From a checkpoint of a small transformer trained on Wikipedia.
Size: 13 layers, width 384, 6 heads of 64, vocabulary 32768, 44.3M parameters.
Training: a variant of Adam for these matrices, 320M tokens.
MLP neurons of a small language model. Each row is named by its layer, matrix (gate and up: input weights; down: output weights) and neuron, and shows model dimensions 0-127. Each number is 500 + 50 x the weight over its row's rms, rounded and kept within 0 to 999. Numbers have three digits each. A neuron's up and down rows have the sign that makes its largest values positive.
A block is one neuron, or neurons of one layer that tend to fire together. After each block is what it responds to, as a language model described it from the Wikipedia text at the highest values.

L6.gate231:516587545425470388551535580556553500438516531429457404548494528411479574529538498425564556495435462571471481515531584545542518495471469508584520520517571491472464529497445474539438587492512525532527482416484476452500476574526394536467415462543506540490505531420485551461546436539402554520421474598509507485532527603548494428448511544560513449478500518422505542410476526532366551519466
L6.up231:518499527469528494532485564615512487605386565472481479538464502544417512444494447491493429457522488519469430521500541577402455458463532460470427519587515510457574580455480522393521507471554541458508577536539533493504422487597461466549436487471523428475554557417482568490512464583436557503505486422494523535528413512461464535500542515572607439363567493515489506453494581533473538550561
L6.down231:457469393495393542457502516565499487556487547469430573488610456526525493497548383528522483494446509473580635490498608418455469411541510520483557439506492416493487516405594526552397580454505483464504517540508488508557590551426490538483443567529504493518589461483585513489530513420587540487466434417437391502450481445509476512504526514479492434393463481488446460509469425547516541486521
L6.gate259:438436584447493491494485517510513526518521596436479524517499513436508506621499517466579581477442508610475501467538524496517517486508466481545512449507494595517529453477461529549532536490554543532427498591574609500466572450520493485527536440567587497517604442513465504606504516560465383440520520502419500596538522501554478496509440557415601423451554424405541551495542534541452440470494
L6.up259:435439567452436573448492470436465451621518544506519575425479507426437424633586526543605541488460544565491491482531416480436443487480488506450535525579451492534545510428475507531517547482590579500468437535530552529433504368493443450453458446450557496473559598517490547614508535484559442527495484445530490546562411483483457441439485501496574509483528443522471478479532469565445401451468
L6.down259:538492513486510578534530510556473456561496467429510630466490497490518552454502531476520504507524448563518502626478533514511422608476461515549527544457461450457499486535608413555492425542490512452557538494449427553497451577482504413436489460544464539396437522464506494473527509455509625507497483564527410441535506495597493508476529474482510545504553510499483550536545478539553560468530
L6.gate303:522530499368509565544481419513472469573463508475381452459528492549469461483532525485440539541391467583445520466538579537439472514515549524515535447499493420496495571568419509573459566525480478440567517407496547502463623606510465470507455451505545558460469576489493451502489437487484526455535496562615542442533491567513529507462527537520475548449484492531508471570402516484497538467547
L6.up303:514445496521453597546488508529403582619619430496473577504508524523537527457434462423434519483535516424477543564511558497445493484549529582525481528519500423534502487489485548531506528482513501489520571601553536570489500482438444479531512473459483552498519477499483418605537508518530587482486557422543517472482504470550550507461560475531573481514544446503536542564626534533538541514622
L6.down303:363515601532469529492575549570471624586518465604540475542416459512525461471599498541499467538494434474479514480490487438487400562504403545448550547466404502531487475621462576493523483466529518417480518528420524506477535526414528541497458541570492600536545509510503545580524537533488487509485442396537490465559526464417530494471595532505524563566543519450515510431461478542469519507509
L6.gate686:453458571539569448440595565457419444448526605426551471446507560555510436531615572500538538515580504578506465484520487490410518553561459464502440589487479583573482488438446523535532513480529504528482476542498471513554512460527548460499499549488492547490503512555528508547473555605570538508457628465501504517540519593538535522518434472465549453454557440441521534427480479433447411480524
L6.up686:419503552585560500469584584502483418503427600505562554537468443448558520544509537490555599501471545565529558465572511494471443471495522541519438548494494372523486432464511507424525567467439531421493437501460436539584587521447513416514450566503542501431464535598489545480459470592576421578517447495491444517440494554444407524455505536559530432529490444499552494491475486516475490543475
L6.down686:484572488478479550435529494428470473562449542468536530447455547545531644496532441496525516578500501490511575477487527517475489509504444488546527474445565432359595473549565453563475398365559451579537455491529510567517490504469490405446520438465448457507529537517493496569460455461630565529503497515541465526495547423486477564447516578477490448529525501483477486553567521612545617522514
Description: United in proper names. Mostly "United" opening multiword names like United States, United Nations, Sheffield United, often at sentence or list-item start; weaker on digits and "un"/"out" word starts.

L6.gate266:519526531570510517526434480449553496489485536504552494457567525439443465562456466564606517537511537478570420553494557505525609505502532389438449439497368544440485493497485546527536478551435452540433536466454527462460550420640425629430528528566432503547471399440520524498572572580517460576523471468467509540596484466514467495518458508549539490577509467490533469537457457516521531529426
L6.up266:572400504439532516567554430428502455441487466440573515529485419445563492503501552552540522548523432500509460496511403597457592597568505599479538548340486516574527434492484495541528544518490468499464493559609514507577571460437426462541521526537413561449505573522503516518419474499414478557591512475531413522524466450491541489489468520501465433523487513472566509466488541476442489491396
L6.down266:439499453629493516467523500492480459425509587535595467505564543400515485509469459423589463504479567546548491565453404529497370469407455454530500507534451426487508457463456532408532462414362494481572538544487545494489518499610528541495544480482495408387541519535553482468530445601391469504470432465511532575533491573455514511545530597572537458516496451503423495559518448530535496590537
L6.gate342:476564504539497542424489528517494483490491576561504540506523514503537519542470528531493476582457508578488495474604489528539545582523539414454502562552509510486584512555512557380413515457488444455503589514513488460453471539497426477528562464500511490467397554514547563584473537532478499519491557569565423459636449592470444464473470537555477468460470616553578531489577427417566504469469
L6.up342:501476509379500557597513585553494472523553505515524524381499536569460452568487536526594518523479535444470416485520442426512483496579358534605505560442477500521504581445537570519490455462530465429590497491567485586465476551518573528566484460462494474469499468401548513497536428434436441495460399456568579464478532441546478559476508506467552537433573523579380513506439536549526457494435
L6.down342:552527534470564484443441463483536372507502493486546464508560491505455561577541500515546431463602590505548612547498512522481501654515517487412513496554436384529512421536496601478480514547481496541553463485550517405518464460499531484593412445501531569429468574575444561550443460465377442497476526574544575484563467564396537410460541536533345524491483495529543535485544497385552518438458
L6.gate539:474497433447560444577381513558493446461562437457605463442577532562439551453424485406573519461529548526557433429479486497630496519496487430481511527515459520489427532608392496514561581573416466552540501426470496461529500507443448500493592427482557542490538502490542427487475526461507524501584511481569584444431466445485505487485501528513416480523465463493487557620473567562427537528510
L6.up539:514527470460425595491471553478508517447610521527473622566589503523518527524442457449561446599514581511459480401486426539481571491452492433517577564423537428547467510464444387537515587533445489492498519490509512598424516536532512450458447548518502508463484507509537500471541509536425519566559576459549548471444424493557638458445507504406492442511623518497508554505553490463474437506568
L6.down539:486603444488474482564556509466348521421558526490560378535478558497565538447484500399508536502493604431582566512484605502541566586567476446514460469473524478414475524501529491616518563558478490488586489442478549504451533623454509491533431479430457427500488549472445480505433492475525458418521577452573463526506553451491565499509541487516514472479526381539503397598544419499493505436494
L6.gate702:517512455489486509538461593494565554399585492474462569517457473568540586579493485533580446497629506560552515441568476517528574540533617453484540451479536590525420471549496505589531484489516505465493461523483571468525507481453480483457482542496514586464472478582454508502487514502478462490572390519589567434459539515517538507466441575485514420448553542456487524474516466562434453573458
L6.up702:427516574528490503509443498480518383493599404522448518481511536432578567493483529497563542524516403446631625439401529518491505520468455532493480511545476444472556503572427553602559496554536490515482457480522471490578496502611529471504563477484480517484479545513475525529451515580531552461480563511428500538493502549512468443537484423497473554478400479483444429504572488514494508495505
L6.down702:456523499590526421494553413446502524448449473417497449490460514499601547441422515479491559477481493509463434530439418445466531469532442463528518578610376530405601489478472541512480493442508587399517433516532562527446514487522543518418482470503470481516468545424419621456499530485504473368510469520518481478516477582464469436506537622549529506464551543415507511386482422588580440496413
Description: Range dashes and connectors. En dashes and hyphens joining two parts, mostly number ranges (2015–2019, 0.80–1.00) and compound names (SD Worx–Protime, DD-114), plus occasional mid-word pieces.

L3.gate359:503504532417515432549587488474481449434604477501475502533494500537448409469476499465560491472575621488579405404533545479490474461473555504592504506504496438527485516498468503489549562519607534502603566509490463459451515596539478472507535566587462463431502390517441522452513521480537552540556450477540539504474522528453518473489518552520577429572439519439509519408499465518527577547494
L3.up359:507473495551531563416427458479432496497561460470502486602484476525495443444477479447568513479472554443523515510472496409499518517532523495569438472503551487572505464508528452501541466497550509554462448445535557537497552540559497512340454493484561425461537467492526492545492444435531517425603521425498502386512401397651464493565401537475484477449430529528517486475590501490456439517541
L3.down359:520545505512474533505501444508447411471533530438456547430470421500400498520525547437385598546517490488469479516449515478575665478446564480487458443508451492529551476473499447496496538578513440484476449472445374499471464555349451540329448365507430533470498399480477449397490516477470405512487534577499549483435479559468563510367537529579517438497501454484590490489511484481426559555511
Description: Word-completing subword pieces. Later word pieces inside a multi-token word, mostly foreign names or titles in tables, lists and references, e.g. Przedmie-ś-cia, Vác-zi, Kaiserre-ich, funer-ary.

L4.gate540:505549424525469419517468538521446503481492554450442407451534601490445595454484470494408483459495509519574634614452463499548526504490478429548453411527532489459506487538467494612524432448369533549405520543570576577487545500406494533386541500532535475509506610399518498390494474488465473529423557347514504471458507477561528554490599540451522551428444421514513455479465443495477516515471
L4.up540:534495519529502565428558546438514617428495553531483515450502461541472533517540475502535476499418514548464510572495478480441601439501428486458542581472458545423507516495566436476457559500637488420494468533447489399547525462500553458565433537547575408573406517507449514571534521418576438493573427509467446475398498497577529580589435469448439558528565460433472466489521496491484474513536
L4.down540:449543524494504519525524526489505441426480479582528493501555452505477534483515566499519459478489565498541521496495474391499510443489637457476534493439497492452467522443513525464511460511494511506409489534394535540572426512414532598642438550451487486454380579467490548472533533435497499543490417469508370517472502416521454570545511455553374559561462493481569424429529583518535471581395
L4.gate543:514555500467475521542510475470504511506488477462371508436511471548443507524463500529489615437487463479558551531487534585482566417495534461525546460565392489508506460472508478534436522453536594509457559431435518538530481409425432450475498469438488518521524522427392450445523573524541518420501611545526563494440484580548509574481537532528451509484523469502469423482544466444516527475562
L4.up543:445606534464454547452466482563536538569424504483457569478439398590526456496514568552479459492503517501541459520543479526592553407563513433556528422473515445522423478525509442411508443487483466451472455541559508466499448515459560499413379523535482541511549533465545456512465538475450494525464518494432487575305447550471443478507548464494465374442477452444517487439465479549447587467558
L4.down543:491422451494490535536440483564540489473551502465543573471488370568530484466489469507498477569515502513519503449514480495482612534521404456483520449419468454557459559473500500451543434614413463512552420528489497464502407465550522611552527508543527455402533487556505424443511520595583419557421489554530544567531457511453479455508528515546495498497507481503512520557508489586474519490517
L4.gate560:497507508532445531504471546460469503531528555530434435552568465536493496471516549496476496455485477544490577485455387490476533499428460552597441539522492536457585552518512382446479550491540528510528472576478605511465571454582549568492588525568446511557582400533465421461510527533539473521592477433503521475457496541480483453536464503423592499554547473549487534420434449500433541509425
L4.up560:539464515554492458533499430603476503482505480447500596431421484574519483483490422453442555540449442518435503498476460593491484459488340555554440484486468365420441548533461449480442443442489438482541512515555485493475466492514539528535486540474463539538463458484544485482558436508557496423512484433482524566429457514540517470516591548475550587482576518467419523513402585527492591488540
L4.down560:489481502498510497509508487460528462521548567513546481531536479476558497537536498555487501428558514452520548513550449541472486607443501466504520401544536586524449497439472475489483430544542420480420555620540515605446525535498540392451631465581514422511431599492487602437447490639472438499409450512601415463463489577408475527441514478451550456536388546441543451362587515434501470495468
L4.gate698:507670488603475581554408533475549514484488608427494429369580518535575532446472545533582463494458486498602602518466454500517611495421450541486466449451503463496521476438535500553430512552509460492419478571530513541464465548510490619556457488520550436573530549439484448469554531467496486525477522504494504537435461457486497502508447586465441520415406434446483487516456511478445433464517
L4.up698:611613500578545527489423495497508533507472496443502436511404456408596517443478510561543450417467418565552478524535480467464481395504452532538578459550609478478468534457522457483497603446536522422464447576533515424536585465570475479543463553510562540528510508486521521450440521438515484426455568432498549473432478415425497484502477456458525581495550496447520428474498529438485567407500
L4.down698:486533469585516555497465522521465483467509551478544515513528499525531547534526625619529456513521479498495570546487512578435507371483556482487479464512596462483506531451465567476475498531486494456465449590542497582501517546458436571532322609565553554414612541488457497498468535496506530485580432495620493556450530500566492605523568485574521554462564523447553478461533500461490457593521
Description: Second digit in numbers. Second digit of a multi-digit number, mostly 1 or 2 after a first digit, in tables, scores, stats and dates, e.g. 21, 31, 42.

L3.gate526:485513418499550536508480514419454490505479598496578512575592410496474490568538454482557477504475472493466455502450563552453527512508471598497458580462470472486511529501468457509426427459580530440481498457487530553386560455518474503485395410518477438431513579518437513472553454509508526502496439586540518430636540435468448601388491504430436518499491470496414439507501494450498496483508
L3.up526:523466436503466547470413483469494483446580560475534527572513463472504442541557547464436479495531479454504495448520477529544454446433531613496374523638490469524474548478426521448535488530521490554421479503529348472436439615543562519480539469465537594461517592541500550529517467520535584475556577612476479531534454446462405448415524469524508432602500566483540495500542500382432462556540
L3.down526:558518453548522579470560573533517447513556499536555564492528583537444405460554480511486506569462430544426536552445559467538493517583494543547484439577495442388460518588633493498450513517572515528528470535556367442471444517434525490436459479424463556568582536493489483519442547457436527492500481517528365504519537487486508457551486417496607515661543422557607511507429549390421560547494
Description: Start of multiword names. First word of a multi-word proper name, mostly United before States or Nations, also first names such as John, Richard, Charles.

L4.gate42:509522513489453535546438621474624495551605496447534545510544457552550536473509495435558561511535493576545547459534530449481585513428484525448470496560584525493498511450530482563389477510547491468500415545591520546429495461502503537490550504448542566530534535504513490545472465442461478461467516494506457485523490458499437495523518569510481538475439503520528498583572569438538520486562
L4.up42:436574508539549566413523567478534473586454510436476554574524471469603506547481472522486435521457472423607510517488497559442531468528579444497512470501568485452514582553485426492462528449372587580485457510506528477619611482442508518492487554473478531460451661525587474532438469499435570462448560498527549474503477562439489481500369583517508431440560506535560510437433590546449468424570
L4.down42:447538488479468508639477437555566486527567470472536509556487492475543576466512549515503604528487520603503485476527465437468502557592542442585524477514459489403454500538562505575443484434521518471530520588552453524540471502436592559519367487493473520512494540477544528527485477527492527469410540517659492486451551534518462551474474509453511482562521455445468555485609496493554541493458
L4.gate226:469479493438483547464488592492586432492452499460468518468532555542439481422527512583515456518513392505562647522554552559537582475481540508567432430441561463453566488452523537430577524476547492502401458468502484503513499483496519526407520471402474456590507600471491460527499505533497459505561447488465471457524521533507629549603502447583499435505493504548504473594552499473382500433482
L4.up226:503431432516483550435558600502496494467472536584557616439503475516459489536470555500527485558475500523551474568494521456443455583443508564522515577565485490476430447480590444470459557548567418475479428448485517422454497551497537502516514544491479555472445581447583522563583501548477552507561482579442547491504480431575578532504502456479407475442599504483407543507486545368535530545477
L4.down226:572594544525570498520517507479445460549455518544620506497444440530427447516499504508566499646494418513454479495460391422531396495521572503533510493511507540502450513518505495557503479450535438588515544481542522524515496506504492542533556517574473487491458459534509516483516498535558490526499488463495387498489528500517512443528413480509534512451536565517433584504513461408472479439453
L4.gate357:448567490477530542495401603453530476500513533592408425573508509438556508453596537450532545462596435515524465474513471473490462471438458424523502504508545515515456536545482525552477503551480573473481467498506632459585555522433473569537482469453555480515630415470511510451527462482525457487551513485503457562471614482522508589574423621406458469499500510431456427517470560450568531465525
L4.up357:512547543477513539386471505505533436466462470596617477476562523407490495469539535454494483437549512515593500465597504526446450453493465575426534507513429525489503518534508557458444561436531512472412496487476495502511441514494421518508504516533502447560488501476523530540487518594438561476513491540470490597510559504490486630465491513508392508495492450521482503561458523484425502566525
L4.down357:578480373503473499445450531502570450564558568521535555503492512456495507538570538445547499480523418527515436501544460471510413545554524487526537485481549468459426522462545495564504588449518472451476504491527461509463496518491485498495423496494513540500513452486505509513497500478565513531423527500507293529447529444500466524439501479553535481528537478431571478522471560527534560494556
L4.gate718:400552488457515478448585616471489588506569529541508530482547472420450510417460505453527479458582394505447418584583525525422584561579586514523493534540449468568493531543436467554401423469526531544535494482560501625467445562548473499474465514498475475471496526502476475465536560475454492531492511446429463478556501577451557564530488472435574463453432502487452503544544528485597475461510
L4.up718:546500483468511540516474594506568462387480484522563525460496463521533513477513559538544514560515460531415479466486598521421556451520524528516475527503559510535504443515484525466442501461517614412510513399588552517500510522510499505500494491518547448575522553517518636425505453487497584434445393563501466465569567575519605459438408420542351505551630417535409483510447574423406508438550
L4.down718:565482363545482491453532501523516471578495574529469564591512464478490512593531513580559517550467455545429584514439430539514495509511463444544472516505502464504586521609515450474550509565515470462554468513544498545496481499473478446512416495549524538496475520516486486436526497552552532482532482476491468452463480568525556495477492525482476497466650598521537474497484456404476502504446
Description: United in country names. Mostly "United" (and "U" of U.S.) starting names like United States, United Kingdom, United Nations; weaker on mid-name fragments in lists.

L4.gate448:466455562454514506517525445441495473555450529460520476459598530591479332496512556461473583508494526462526538503446408519586506537585511475490532470496505403442491447432528440513523543460447547431485397466595582555544595571493447479449537486434475506499517446478504518545530504497475500458559487456587572390411557559422377476478471547470527530499445531460542572541539405577447488464511
L4.up448:523454539470465478479424458542454469498584471416461545481546496510542532453531507538491452516519499504461499456509455485528517514571519515525483499487530595500497461514561432439513517497537492537398457476499503481426513460578474479478454510546508508458489429475579444436576563496433548562519580622545533502512564549572523478557448511432437479485569408404472460429407424546491521533488
L4.down448:517564455444555476447453490537527494512521475532595470519411483531547519503651521451528451449455517433448453465448568460461458497491458448472552526526493528473512452423638505468506412481485520466455511422511547476586507470440496516456531430503441539435431514534565441475493448477557464457486599532532448493444406485536454486418608516562469438533341478453539510449512458426483489448526
L4.gate548:593450543439520437496478481586598538525544452387477532525432512507469474505499556576596496562429526438536526445479540457469542417514462503617466453539556460615469512459440410548511516521548511565470478432508488433500579469447525556519481514454395449497521477536500422434541542638525549454516502550466536469547448487498517528545489527458436503479501471424540538417556492457429449529394
L4.up548:574469589501515434450536515500593480569571457461492511450544489576599554542502525621598475507558580393547493467492467438437486438563558608523545485494538405562441538461546474546469527471589528521473487495443444436394588518489496525457487437483422520505539501595543480481499446545570420505463500520553532531485468549489509535570515455529460430545502488531462564427510464537482579486498
L4.down548:464466502489550505465448456481575486534408538483418582412475506525495454592423509530518521470488533495417331484487476431525439441501495557515492562594483545484561480476571378471547569479601530543497505474440530405580402497536505461395561542501467430515567411478511570562525530438596528461483502464375335530604495596469463486512523454494524498497470565479486542514541528607488541562445
L4.gate642:504492470488505549511421408503512457410483431398516471455456428603501462545520466437562532532484469476472524413517377481587557495523518501453571466449479460483482514366495582490535460531457495489436489539481495479555507502465541444502437413550608413529488545536608451549547540456501576426431514501498480501585438539519407565416507513585424537464565512515530550516452460497421555455552
L4.up642:526445521510470552430516499507448494556572436505548510475578427492491444569571541348570436561441494441418461556449500405463497486554490572436526513455493511530510509541522476514572535443590559461549456456530513551349604475501423439473436507486425454511453502565514575479472564545447423548505461488492601535477492576471542529460484439491496550419584471476477522557468447374459422539581
L4.down642:471485471532638466506452454517560481479643472446474564500508541423497484467490441470526503517527570462574459527453507448474500442602462619512534439515486454551462562568436489523433466516596568444528508452552456517458474484497570478603437453513491544441485552574520586542574463508423547506523529571610560572464476498493544473556554617534601525531493536518520446432519559550452506445419
L4.gate682:545486519505539526594588446532552515486561546480540601430490521476430401538473571541485455471543568497491497473569537419590572532598527569480493507479485579493449434584541461511481522573372459557417541494512529450429539445606489394455537492468453430512503461591571466506492508523468505547434432496594543454455565418438513443492501516503500544503541529576461560465529470598372516529484
L4.up682:570559484550447482505371453541523557499484495424550518555460445515518532527494485535474497424505490506476552459497463444590465443509548392548548427499534460550451553440494545491558555422531471405473422588488530517512495472502458550459555577415596530446410575441569557595502421436445492562381445500556515464566532505436532540417430558531505490487498498495486583483468493468462544427469
L4.down682:503532472416504480426514480495562440469535399557480461531571508471451406505547545474558470558554501509550530536437525508570450563531522566489437428565500547540488510545506501439473516502474404527541507406525552423343465501593537493541585489536509451446527407526494502437461535487519467541536445494450567464536472466511461524532460509519510449474514494538482498449490520560527444524514
Description: Rare proper-name word pieces. Final or inner word pieces that complete rare, often foreign proper nouns in lists, tables and citations, such as Gheorg|he, Civitan|ova, Nørresund|by.